MLP neurons of a small language model. Each row is named by its layer, matrix (up: input weights) and neuron, and shows model dimensions 0-191. Each number is 500 + 50 x the weight over its row's rms, rounded and kept within 0 to 999. Numbers have three digits each.
A block is one neuron, or neurons of one layer that tend to fire together. Before each block is what it responds to, as a language model described it from the Wikipedia text at the highest values.

Responds to: Quantity-following words
L4.up593:527528507491510588519531450468515497511485504427584511543584525436502568497465426480575513373545529502486548459350470461393475509461538461500358440445538580499399518539467521484494456473497464544551638430550471553528560486459529464608529543501462456456477528464534409474509535590488405540465500441525517514510536535490611461569548417430501567523494503549448440477550536455541523582470547483468513549484502487520535451480552558557470584563507504503504462524470421481564510480452447504493522446556503451435399484522545506555539495505502421589506476430576491603548453518466477505
L4.up750:357396467405526468526465517543567527438589507525531539437604484476529510442427508501493492548468514435492443537477546445535541577539538523597475449528493457488544457552582477520538399483570539485500531535547529543533510578517453501535447446424424431431468504504471496432525473495537464487511486553413480521502542448527487553483484551444529452470457490478505485562536446464545521421475603483429488573507509471523560589553600545516556489458560453610388587574580535542484457514462485597613501497458473480617500572577505557544440500470522468427477530465542578434456490554431544579
L4.up834:488476463496535480471516525515552466546447553535462409443439539447495524539452479545503539549463541524525461471494483575394481489554518545661479464554573511435410483535422567471626526522568426533502497532496502453375476460499539448393491468481566598448506555487507553445539531492499500519512490455600422534498470521564475500587511583390521537461502513540515481462528547489541508374507554582484552482524442558505583519461509565481457530469578463545437418504434541524424552497662441519505467465492507504440523628558535505505507628541535467504484504454558523454499481454444497513
L4.up974:473519472515456519452542514546558493467407499515447431585436472573481603507527507497409567574541470486584362433522458475406543539469513542515563468524545468554451485474478542525479401589514503498525442537462438500526513550461509597535594567508515475454507522526452556511486424549476508517473475579486433523512479447450502611494510429502427545531643476537501515488421490386559544541489581511489545547473460448539506545529479437586559503497467489531492465472528425460545624569516458568477439495482525409451453579463498514384556489471465473518529499504532472545555383564571521459
L4.up1494:457514491558431462477448536537381506434511619493477466483460444451412519507538496520594584453523533466500549456558585487488390554500484484564426525475459483448382467514490485512526512483543535440497548473495536531408531534473465478552474420454538427443466462445506551461448585510472537536463452580491483529406459530537539478395503519475586471430456516471524490488584516552541517443433549477523441559575476510536484497518451426425510498450517528487496350503556519532478558475520473525401537542528591539478557484506554494615538484406485477477558450491501446431594511453470590570
L4.up1852:497526511453427481547500523454564507488444479588442490459485470401469489490516553442494508508508606483587432572555461487453493542545488558640475424515495547499520539523442503489535474545492496509425489505534464403508550573514591514430473460542590556541492461508525642504506574452436514446488477508435486610454439459537468525538566504514522486471479454484504532486572542538464536437455464555410461496509510534457575476543525523481458522461533496574553493533397497461476523563542463576447506465425539476530493478504487503520456534486467516515504424549521493489547484458504456532
L4.up2135:497563388470524515544534517557514542450398514525512436528534471528458545474541457575553530525537529505568462477570495534398547493444451577493488534456422519472427510510550450486423511510672430540523524542501499506528464482519502516473563582445512367495520471479549524561525505460469382571556462504572419513435554552547597457551623457457430540552576470441485454467535573588569519511440588484468575498442465479526568473606489545467411473524409557519471510538442461524468482501555485609479465490445517531402540511424519508525565530459522518508465470511568468514480536468478553566
L4.up2150:598504554504554501529534400460551507508507331602587488456551520533466556541488565414520482530545549422507498477442517415478537487482537546519506502512463482516435482534546484481486501527629508426444530572502518566393584477467513456499430550559453451441489480471537479437570545506472559394605608551459421522513541472497536506486519514457528520462532504584402416429527472475575554585539522451540482461473503518546469529482591570584520536433503466456497433537559431536484511490495468508498444430540539551409512573570466475530495607474600445511590513453535530495563489440447555520

Responds to: Ordinal and superlative predicates
L2.up1911:454505465509529459529464553457534517435497424466490529542400501581557502555427489559491404490506506432591422456418566418438557474457488494533359455509408430532487487383431559458581596551340464427503413465555488559587589503496451516491557588525573514512412577540472397498402474554488552581431537505455580557452512481525504418531525448563372473429428468573501561460459458532462429495576421534479556443563407514548475514623530487536499523451448481557483516534489475504520503455495484565498431524471526557475530474480424493471502536453486468534495524537518433503482496482541586457

Responds to: Lead-in to numeric values
L3.up171:450381532514509575478541573438459572579478483530588477580557497442538527456546485489471463515509527489577504454497465548467431538554464445463464593590482379523588545517516548438517487429445510532498474372490562507564437560523437418488577499495473475471432455526493464516564580504524456483436546531485508481432401515491546503560478453517556467439536449541479596513399554526596510569402467538481560472425429486488418552561461620570570485446495525506535506578495474451426507540450520519536570495521449439553508512499446590475496456499479456418581559550496481381435512489437519448
L3.up280:473516493430500459543522681592543578569441523460588528516514425422572475461440587497479378560566512473439611500551474466550560462514476397468524526513560500522506461495502541453473484465504520570525486494460621487478532375594488449476504533488502470483428528576555535518469459515516460467533514466388499422493475522487455463471498484505466544552515473490462481469535445517518594447498434551430513465547532499486461534514434495433524490469507543510561518438564476501600527408484495560451556541549444449500540441458521546549478583646453483488553464546583539351452547571508488536
L3.up360:555429553355567507556532493589496590503454562437472466543497520472457550494505507558403577491440479577434499437496538461536515518410567501532492529485540578485431457514566409493503473501563482518424506456545533459460474442504545551389484472567536434432436551508481488451538571497521410491526534568447419502386445493519498527452430465480512479528454599499479408521611471481494537447449504452476480340466577517455467569459441447516510625492388409470567434503469493514510522433501463577482506473544503534563493443525563471562447460445499539502548479540439551498444450414444514569
L3.up482:450440483361512471507478567615439429470522517497441558464492507664518525518494457522514517529502446470543482572471463508449593516518514463424483538584606485509551603408577552585494416552530473410551529483560513476566430522549498437501565509576477474532563440492536498439539511508546413496380571448481492446549491458558408667424498553452505608511503537440494437504525429471496577510581509621540505401486525457456523560509490513588402488538472575546528496583555457546568493562498504510598438611441578575504486449520471489523588496516418443482509405472582500533460432416526489407
L3.up491:522452505504481555439481522472552532474496584510481467496505467469517479491472502498490443515509468565462504458438528415503551552495508446524547463526560484404495562409450519538430469561478503526435412515478531426416538457502503585510565426527495454553510530463493479529568477476470527504445541603602479518446590587547439524440490545478533502549496457407501464500474595413553531405461497499484464481558517493570462525453538466649479524479472452451426540503528473511473597584577532476494464476446552481589464564514458522554420508450445472420500529554526406423563534499523535428
L3.up774:480482381509571553463447458502488470501490543565433573486429463545501479579503511589456507543509522439530598396374465427452477594533507475503477560518547504544568440506426494482395561492568504405437536543541538492486384428485587460541529472533494475473472453532521476426507502476364511530572540462565448457508530548556584428438474467493447513469533542429468506483442484485554497472503481539478497469364529487510385458461505473533542486535567509516511541542531530510477537547443391469541386502547472514527493470569517407474527597468500508471477486497478581466499483412517502529
L3.up1186:459479551542533463535498481550541477501507497472504494520495510516529561469544616490558484484521500499508489536536513439437528563442456492573484616552473522472402557476517438468465471529538445476446505420619595513456470514455532593528487446489406472463510511534424428548535495498494432417518536497622423531554542438570601565508454455584579493533520499459399484540461450540516538422445429500465468473482445555452478511455520525636447505525429515528457510415565539450452462567471506460448506435531445528562527578510511548616508467508531593599538534427481586450496496506527621520
L3.up1400:496502553482479503535448480442525450543482464492376529505481480420605513481519514518419557450496501448420543535427468455419534464484467496426469425449524522505528556458568432507455513496572542531438504523501474519455472498455507451480517477462493551462566518442489482449476400491574536433522560432483443498467520432572477433526511501477383470506503544418426455491558493548632486505502490464586449505501476508497514584530554552519470589583507461473466541452546413485450459562478490526447501516524421574532449518503459577482512442514479484492494562467518515436470474462528535453

Responds to: Proper-name final pieces
L4.up42:462436428524474468559494423471570536623498553418520484533486498513568512515512519528549523461559477556549566435444518481587486434444533474428554456609408516477581545537552567544346550460400472423488517482500454527574429486519547525496468475465551464491464513580484443526442517479504465495505485512548429435455454533514485506465392498523543616554529443478503427656527573522500450517477414485454523446581588490501454464500514496578505534449434522552516534454458507550433463479431450493467443456556452511486317449485529536459604539512462561475485476448411494544527499423548425543
L4.up136:461422477494522421475536447539497480476561406476509506600477529395554437474444504545483510479599433481420518386523408513470568493470505361460573402519508509466665573518494549453547548473416453447419453552471564492593578516477493586530531539448537447566449515429457521532479559414528444556474441534474464444549544463440500502422503515580535515441532501516537469548575447555512435536528522455518514489601530445510467458523470434520534521559458557525420492572526525531554442541419456497511489478504546460512547538494551526474472446427549552565489558477500487510466501505471460435
L4.up138:509567533441543515570538580540491455519503458527468481568479446500478500491533456527463479569416435467472557538453521572517511504571513548464540496483530530517544531466559409528461514518525441491540387477431485571554556527499594470525491405628445572485411506504487495437431320414429523488614561605472433482543499548536576487483461502471497569466458524478508584427439511590533535528461541454486525522436522526548542454569587493514565584432522487444442436534575489491481456532525490551485469444439474582618525512487563489504531532475497505427425539515540484464438573452537573531
L4.up497:439459498557504511557407572536553530548513497578559390487569523454455522550484531545465468514569513562578386471491494517519582442489437536416509486590503403444501490488501588449532466528484453483532456438502414507480503506478536463462477490449541467486468558551484445459426431469515512439453521605355461582501531554447573510516476510501602565495523502562451461549394571539486511540498447503465438527518482466500546426588507617523499491460463475588522489415519470459474500439515460539454439498597540482550528519517484556449513527557501430522458519396404523501500439361432553490
L4.up1396:553517528532458572480461507485547461469488539485436435500547494482439433561556491516618501491518430507466499459437458536465465496511584454524522581602534571381462466533551510520592566500510443470496490464463489624536507533529564370598546536477534555544540504561605478490418611521452474513427526573491574481470425558534459501474422491458507511531466493531492515569471484485460430449476479578493506494587463514442546433555428566613539534464513548472473464500522435486494453462491530558458496457462542506485537442511534601498459521558495452451481525556517526372551544526337412448
L4.up1498:492465502517461480508477474573596503482507534501598481558516459450476425549562536547589529486582526488496535472471479433418462505499496458457530498469463539482479520505409407508484558480444442502488476623487545429521500414554526556538604517464416497595423501542393511477457493541443460416474621467457477498475551534475458577448481456521596479571583504504521466605548474591495481449546490539519560559484466475409480482594516524434521507465410498497451455487487438493556525428515449494499428464502487534495440490579568505564452477442558424499554541470580533438512382498508535493
L4.up1616:520463473453439499513487523524451531529439476552516408543465482478502517478579343396534499444486539485575515537588469494466567495493478457443548418564511545473501545437559442520584587440349545429575490430480431387466463494430498524416508585558493493570441582494463573475547491543440476487545402565525508537445403442493579534504455489543558476413604456485548397596520505476494507576594494506482542520487487601538440514540512475465533428495587464560417481526553496546532472502431491534576597395480501543449580543508508392424480528500431493504555539439523467465569495450467461503
L4.up2002:540484460529547544499533504592534400541516468511378456493527486400496497456453455457433536536418450424441471454462514585421453513427490593457548481545417570596382528531506589487537565461579524489421492597472435458483598453516519537451504508536643505432511533520520512508494502437397457480572512464541465394471461523475507511547574438446500508584456548432403545511465393443566523458508506522386514515556558480569503461433518535429604506469549488417532463512517416528506488611500516537560562478551459404529502533522502454419554521546469554509474518488428395502520434446428459584

Responds to: Year start after preposition
L3.up86:493459494425450488567593502508357402431541607501459633497527467445434511584496458597447432497470533467538408409536441600575473542537391547467434564529588486442500555524493439542525612474411536494504504463501538519483548537469480519481533484557471358514454450490415499535428476611554432560577475483535485438545422470485488597585423498540541392524585472508467547545507486526494538519519531405525539566473464484449482521473498388530483461527589510501471439531522468522499513470601614474603423492524443543467475526511515498532425530380461517457366507538499551472518537541473512522
L3.up1168:492432533337496537519509462457498414459541545467460541445606494486443454549472516483444521635527504396548573498485472470457462451530426472513377452480572527469531464519511538476516485497460531554556471513409424546569477559505536443480523517442456531607535495473477605435555452491538387572571525495516583399535466474559514477515553491536522480422492511520516403549507568381623550516446514497519428490538410477557532502517505425530489511515548472444490488519584504563447507513484446492512503496503454558460496310492494446505441546469562470540490548431497483533543536511387544546
L3.up1370:509469458478522446505505516476572491522490426405522479545551472423513530479514569480515496547467409528497514391452448551486507611447541463566500570491469472387418397429580431547479464526458533452425479592575414509473385497484491500410485547498482467472487563565582533400497496512509542564587542493526496461512542548450503577547509480468532485485497510522525626514546410407530512542429496573570503569409645495600421556445426430487514511528446516445416507458504481510473556494506502507518493478537474448570555440572474523528489498465476471501526396548520494500467431536486473510
L3.up1455:450457426511464574546454527454435432439540528429396521548466452438539528451475461537403579559541495417466507511497551499517497557457520553536591496517537569488516351602507527547526470504467562444477480446559450495475442467477421517463482445561504498478552492494469489445495497507509503461543514492508471454597531505457559496487556519485512405543505452560491383554500500534511491471372534477590524498494553506506601530490490514550499536523504421475446550515499507538527586529421505452485512536510427600415466469462588472494500636520499455473386505501547409472452505455484465535
L3.up1511:462450496436492525438475511485545430458550571439511453512462540390485463614496496521482529545511456510459515536502460538450510487500438447564468496474521488603493451532531494448523585486525506498621458475464567397502560512546526474560484493525453591498571433499506473499520451570479535574524437522501438496510442490560512510498501493486407530548547476517453516461445510455487533439488434464489486582566552434480547452451429612444506575595545500470354552560538469604434503550487594513428445521550437482551430518484517456550532514551517546509528589510598542583498493480549497542
L3.up1875:550543475367501455511539457549402553489501533399525555442514466474580374430588609443454510580447445494549506443472522471422493524427588482494459521518504479455518449495613571502524571449506460492507557457427541507493534481520583514507505508520523503576510533452520477555556374437461465481552544531479498428516534569526478510483505505418476472513507444488596576442506534505510496434555468551477516440470447396540561482537512466529583446513608463410418462543546466525472454554507472491539485512498548515516515562543531472566437481583564383418499426411523404493494521423491481597
L3.up1957:564528500411498470383548474528402430509462596460551666516413562452424498530475410511458542533529551476599517504557448532498582477562503538509522594561508476450428533463508516407482483505430535499550538500536471518498399514579500469532561510443525510472438526468512504547557453438496421512579475513604463497510535528493532572488417491582595482523441512524542371515550502455514525520532478523579527417509421423509467458592536413553465435481533513482535530493522495449616499567594458440595509445473552530514353547519478429485493499485546533529571434382499495601550586552479494465
L3.up2225:475435460491529484508502501371531559456541501552494473470507584442479482646498603504552518475445432460440435412465375489486476482465483501509524532566451540515484507500433558404532632460503513533462547573476519485420493471588496480493510469531466463543491489454570547478502488589466519501541421564590460436455447348466460435456594631459520588469483605552458568456368510440563518536448419512507425465468535550467496409556437482504463503562574523459482507538500518533557502520536420517595459537572545532476481482401474536515503585572502436541523500583517565517537598445481486424

Responds to: Year slot in dates
L3.up108:531534498444474476529516529524463499534526464510460486507479451470485526536560524528500520389481522515499526407493498497385588480511469514527517454499534569605486435597537467534563513592540543490462412499460582490506498491452650515477551491497530443516535476553473446462505521531454628456584447501470431478448549592502593577535485483456403478539467438462478522481549523463502510418472540491602572512531426455421466553443595545495569527586509469406439482610508450600528419536441484475530485371429596532399446508643545553547513515545494542585430517421595459416520468488490532461
L3.up200:492470499462514581528437469478488559518444498572483535419494508478505523629443497529434441470420506460550504515447515546665524511586465442452545504478563592520431448521408543538529513572509422576572481517403415423526543596549479569530577470458531579516555543518504477530513511480470508416512523559473570507455469474531459479463459520462499508561526469421518421572419491457476473479494529483477572533564583505492422498471514492476543513519591501454552565502559595485566552640430531506510548506545491496383491419511445499528495515547570566514447479510576400526614653523477526429
L3.up437:540474427542552581547491437459495535550501466493496550531554526446529563515462546543453494489444447469464600536537518434558568469512514500463423440549476490469553469427569588526525512552388478598526427455525473408581519452470591541461566476437475544498483441577491561490453549536569435427462553483467444434508497577493437603471474525442475541451536482481521460472530572441456493539457591500425496551528483493487528539554575523529481498450530580460480511505488456572523543507375425477561422512501501463513479545518389458530551461547511538550449523543513512526482467476458482448
L3.up704:538556546527491556482438467470508462461532558502410580490476600391436533482570534494532540459543486503506422408568534516536527409477460546549509462492600458433462423510561462511552403475446479386545453453547564431516489507547460546492518407601481422559540503479518432492591522488424450532680565494537455521462515528491492462512403492511484429520470536491493549486458548501460533517486579481496541495539491537459515476516512496474512500478546486480494523533537484487530489608589575493462555463507560549553478537537460534504592535485477480461405546498432548471485579495492475506
L3.up801:481501378570475491476480470557467552466436467463574498584528469378490517507503448543455405462497502478592432540562416396466545480488514541521540494532588431447387459442465539550557515490582568461526478453419533523512381508509548493574464476607553527492529572533464533458487465504475485618595563480522521500511448409469518506568601554501476448491454554455437523435420511511452517411478476576523562457513486536464487480483561437463402554425520538574577426511577519545609371449501502532573511502445569591502442515528500425505564512509557441495448566506541483463517512498490505474
L3.up1377:457489468403495309462449545477478507486487595520437493498518517553617484551502542468562466500475491479464539516524432495517476475450493618470541405475561543541593577484580499580581463559556542422485509485385560428468517482484500518554531568555441562527450517485580542505479480550436489512576478550605464450489420464514495461543450458492470517425563457545535423512438477496556500526523561425397646454545458455545497465480593542538593502529506483573482451523525488550388455454513545526464536450573545490643418515460468447562452531471532486454472495528490486446546604580557607480
L3.up1783:467392458365417517508517502474501501454501552446404531505513570406422562536453501496463494503591415578577524451544478543521564445529474453479535536498519451444492473530506590521550509544554493563485398501450510514522361546554487457560509531507463539488574425545499486470480457568510496531473548524484457541560515460458523459510473497418576467480562581497506452514554540501419471487401644545550449451566452571569556421550535577463509568549611440475499415457536389527485459495468442545589535497454441599547396493562426350409486551505544551556554470459538495461575524447541535543
L3.up2130:490490466468492505426434611536434447537524459448485512519568502474540531510453625548431477454503611455462496416496480508541536466539387584539459525566432510467523495515461507532446584545600404434469457482495618464449617534564530403456482424437552454511555483430404518552470485585449416484462497526494401513523554575529555504430569459407596479558473596453472492426560404525495482560497495507576403546494483491540441503514562502479517521471572486593508530576526420535458479483505489475516483553513464484340525518575493427516472562420534488511381534491555490516447584452495508506

Responds to: Digits in full dates
L2.up1561:551600411440536500492503406434466433505494457595543530543484550517446594544435498567460462549439534516533504493496595448489457428509515467580621499503560505501530479508622485494503471503450491448584479408381472460565429485506552529532501510521517546422504585467407535391529484511438500482556597527445457389489465526469508537528472573558486461497438455529395433406531525418442472441499519405575571482490466509489475525498522455464546467486550482511455480497501462469505484519419562480447503479536420438504448496586497474562519560420413522423477453544451438560514422522515593598

Responds to: Digits inside dates and numbers
L2.up1613:526439499461439527380494579556558541476556563483491495590490477444451493467419603553544532477456455520495534474645520494416506457501493452548512497513490616406454531532539646459562547491536450442516332433490486437475473477526483492455606516504584428456521473531452439430449558496394536534536575542507480470466503418456463452561508546485475474472445525505504522599437460533521452553428560442456548515530455481555477519550557531451483434474539534471389506460469504508515488442482630571483468471448463548396438484586523482466547496537486522458547592517491485521565482495588468522

Responds to: Quantity units after numbers
L2.up244:501490556483456517564469498504564405447473480466499497470579499451536505516552513575494484419492481496482562368499488413394500514475498597554486577497485511582443529581473474556425477498534574414511375439510500392425547544520566521565592549453544469533587509393517458510604492497509398497475519449529483546491481496438514472488573408478433616546485473468412453555532554475567477426456514437486482511386535491382515525532635502522482511427480415519530526508536415553493495508498511570469550496493512524506448502545455476581473590502496498492540540454547416482582528450522422505

Responds to: Second date in ranges
L4.up738:578516527488551477511512505571466534549484624578478562536601436577512520446498522524535449453452443420483550541563536560352481503549600478441563605554545523558527448486489504487495557460540562517558440579502512487501461480569463461490483511425524454500451576493509402475493550475469556477518475475571464439530498565544625512499444510530463539531417476543422506580552530503439564467523547462496507486559499538481533560542510498538557544426473538509408534465573553501514530495463550450495477453522586505497473567437573560513430590529601446487543510466527444516526624453567539534
L4.up969:442515416456483589433481513482513536548503489542485568560445520604560562545482521552523621504561412544498493541459458543508533531521521459473558535520486460510461457484587492475440469448481458528484590558563380536439468402440417521495543480486493505447414463464478600528510442545501447525468462501481499488497575485589510516485470499504456442437500598422527515586440512510409494486580452467546490424532520511485536533517399503479461567442461532444510658453566512471492499527447560477512509479451501599406559402472495404531502561542510549472488377506510509519517479539491502543
L4.up1278:596448471486446523508564499557365497375509641481460527489433462459581518506443560522563584561530547526531482523451477555425464530412585534426438397555558422561403463486487475445479534537467400501478395577491557469401459476510478438519572472545441498551475499454589457540470540529497571485514409519571511451557502440534529469467498520456518570376519477492438436476547591515404470493488549534547530578536464536447547477504448544428543490498537553498510446467558560479456503534536478470422552539468474405518456501420622431526537458572507523417481461499476481393608531460583467640
L4.up1950:436455595494462496490472505504510517508562529572482442550485554372441587548529500561487457486477546468501627526512533515523429528525541488441478480472619591480447454474465537443531466557503456487504486492380508504542560506508475526577605374521411520501498516481537513521506447466459603486502505595565386483471471533446527570580480481555469506555561533515405424577480577523551538517608540478528567451422569457551440476447434491486555523557570498556521454513461544541510450455464476496550465487513514493531359548571417518513530556510468509487469535568544457514540534484536375528
L4.up2219:535511460445427368407527471500592452543516544519489539500501492488468478607472438478453560473436444551501512538560492568546487521466443395539448552505447415462432519445501448492441494504489409451493456504467511521494494438463491487510551572463472494542398500500490510515556433414516473442446503499467396516589484480540449467470513545529499524479540455549470467524517577580505447496514441514502510514427394490574469451499563490457603590585522519563470540460506453494450561541495545411489604479502534524513429517450543515573308564522505512472511506479495501523520557455453429494
L4.up2222:534513462372454483454489535505538367416455533524501481519526471449547477494478475535575543488496613570546555498502544544515554483516543372482455537506522512538451432527503531465526513435523483463474384383576526449503516426513457482521548523518531500491491496453521598536459478505495443475528455462517430537503505455445511528527484521577456541473479452534457475505445517403509459497435503475430556528518494521543525457497514528418556537495480582505466498472453462500518463546531550564545515515499473546405332509585431507499493507505505510598611457559486475591468500554527458517
L4.up2248:505438494531467506482577512467508515408537644492503492472531478419443576512524444484577495483541437458497537524519480474497480358429485505500524567523404477582419408500571570475476518494487446479555525533440484450472448509504417486433553549502558510599478486557575328485490400459406539398494510418453607465518474470507516505521502571542469383415532514514449473519608533544519449491565515473531542477524562490552540521518467550492547467446563388378489543525515448528517527522535577482536461543427540519364547509491476427468474436544520482605518519471456532549459586399485521528
L4.up2265:449486501370487458518492469513504510467532533509462517589470452546550478553472591554551577523591512556544504440465562571429473477414537459481483516486576513526508513480537469503503472449460350414543499540533501559492478461575537535446584537445473646445514451489485463494459523485523497503464514478615512491528547496470506534569468536511511486488500483463447533511552529532420504429540560447490496486520492505466476527522526573549486500467352559550566464440552505495479515557463684485431483506446565542516492401533497495516527542523534473561445450514459514575551449543506521437

Responds to: Partitive "of the"
L3.up236:503534459487498533555555488513470552451552510479520450489455455568488470466393462493602454525423423512559423525482433473517401470515512538501524525493555441472532442462462520419528528550420507471429563520433476501525501526548502392540559501474622439538514519569511458500529489513547542500484516468492516441471564517489502450466585549480536460542491539582514515540450501456530437555509509581545525469474483566502502512558409508572560538456455559414485475413493460487481543510519580470486446493463451458561456544526468547532474487598452461559553474558548440514499511515502471508
L3.up811:522508476451451456567519474551495489470537571390584691546524512460502513603465548419563468558537491585561530509534456461522611532468482539469496551535515508545511485476458392461437440518500505557515534379406528530506477513541448553503531563544431528480549504545495569555536463382521669461509450590507419501497510522570500555496439499544561487489495432566415474475499504481518439548514527512548430540418511439536554507577494540540495453475517442504477457434621482503527581468449468481494597473447459483458514484474440446533440384574508422486465483488484540534514459456551550472
L3.up917:625541433553438496530516493466472431472467432504470575497608431500553498497539461438460402453525514442525400531545427465451494493486397554569453530481544529506499521520479491455465556477445429456503506418452374474541548606522539534525556491556584535533505487538573512413428436479508482552566507481488485549541490477413430521482605413434450491536573498508538439523504427496350521482482570424397485546585533470453428466520529454480414530436417473551447505409480466533449503470532481442515496454408518543471563487557483503522480461500450538471376491618555518665562507466506579588
L3.up971:485480473521527515579536507513481552445492454523561478536499553485483544443495504540510518582510466412590470438369456439466512545493524483620405602475525554476480567524481445499532540516460551468525488368377467551458597544512482552513487485446533504466539564561579513593476438479525511578493480502499532458508412454450586380444472506484448471463520501489506507552503478561526535425482470485460451532570456468487547528516456466529458562520460553554542596575478523491581405379539538615487556521506503575485441554494402602476506424445526504402518538452448454437460481494480472511
L3.up1674:513460405438443503530549425514506505574412526430493575464586471624552495544543442485467567548459463454464533518459549440484586510565555418521462508488528521529554529495508528420468482419616412472546528448521510538476459595441540558556463421523478454485455511481545533432525506541504444489421546494434426533422455475559418476471481466536528508475519513501521534485516557515483411536506502533582512499511535533502494457527503577586476591516417451493587415479502441605436431504509478516462519550429478438477528530378457546544471484523432452542586439543486469423396457378495509523
L3.up1749:506423505491508519498469505423525538523527548461601503486455465544458509517374437520452486590518567503549487467521518481539607479536500392553455517402544375518512424432432514479509413514491447563504486498510526461406433460494508575560465512482347535375489502443537515448520448407510477452488566465529573348546502477557437489513510420522496450515494594520557490509493512532523534570454453632535461624540546410536569545468430492541474501469439566463508611442475484449507606462510617556486460425527521514441500532543430567553565571483493507577619491502581506534461474453513483501
L3.up2014:485522520531461560444483443416566469453502461448521506511470464396484528439456471478527497568539489484490512549515516489609476514550545505527444456530518389521531418434537544569609546448529522560457544480483488428466440481554498372534494449510484505469491476468549517502566472488520530532452548494438587506506564489512497453399581601588600515540465611498444590554501532535469534501508464505384450517436506478577511434574503464542395464529531516470545532472478427527586523488593536455520461488515539545518492519595462554456525600463462423527547466420533388376533543477537582533
L3.up2262:449541562552450412485447519478531517495504387469481560544498464497485527564431452549416401575569537420592541581568515455620432498562529461493413567463496476504451498508441537549478416558476462474469487488490396563510525499524603552505480540490513426477490521533423482477489470504559586454499452577370471509421565450463523469579454545473479501433549428458494469494587511560506537564565404512395508591438523499540510412483410504532425534527421600503540573474407401510555471494630531522513501495456469626533533616539499587511508557526496477553487520496493396475534541429514482549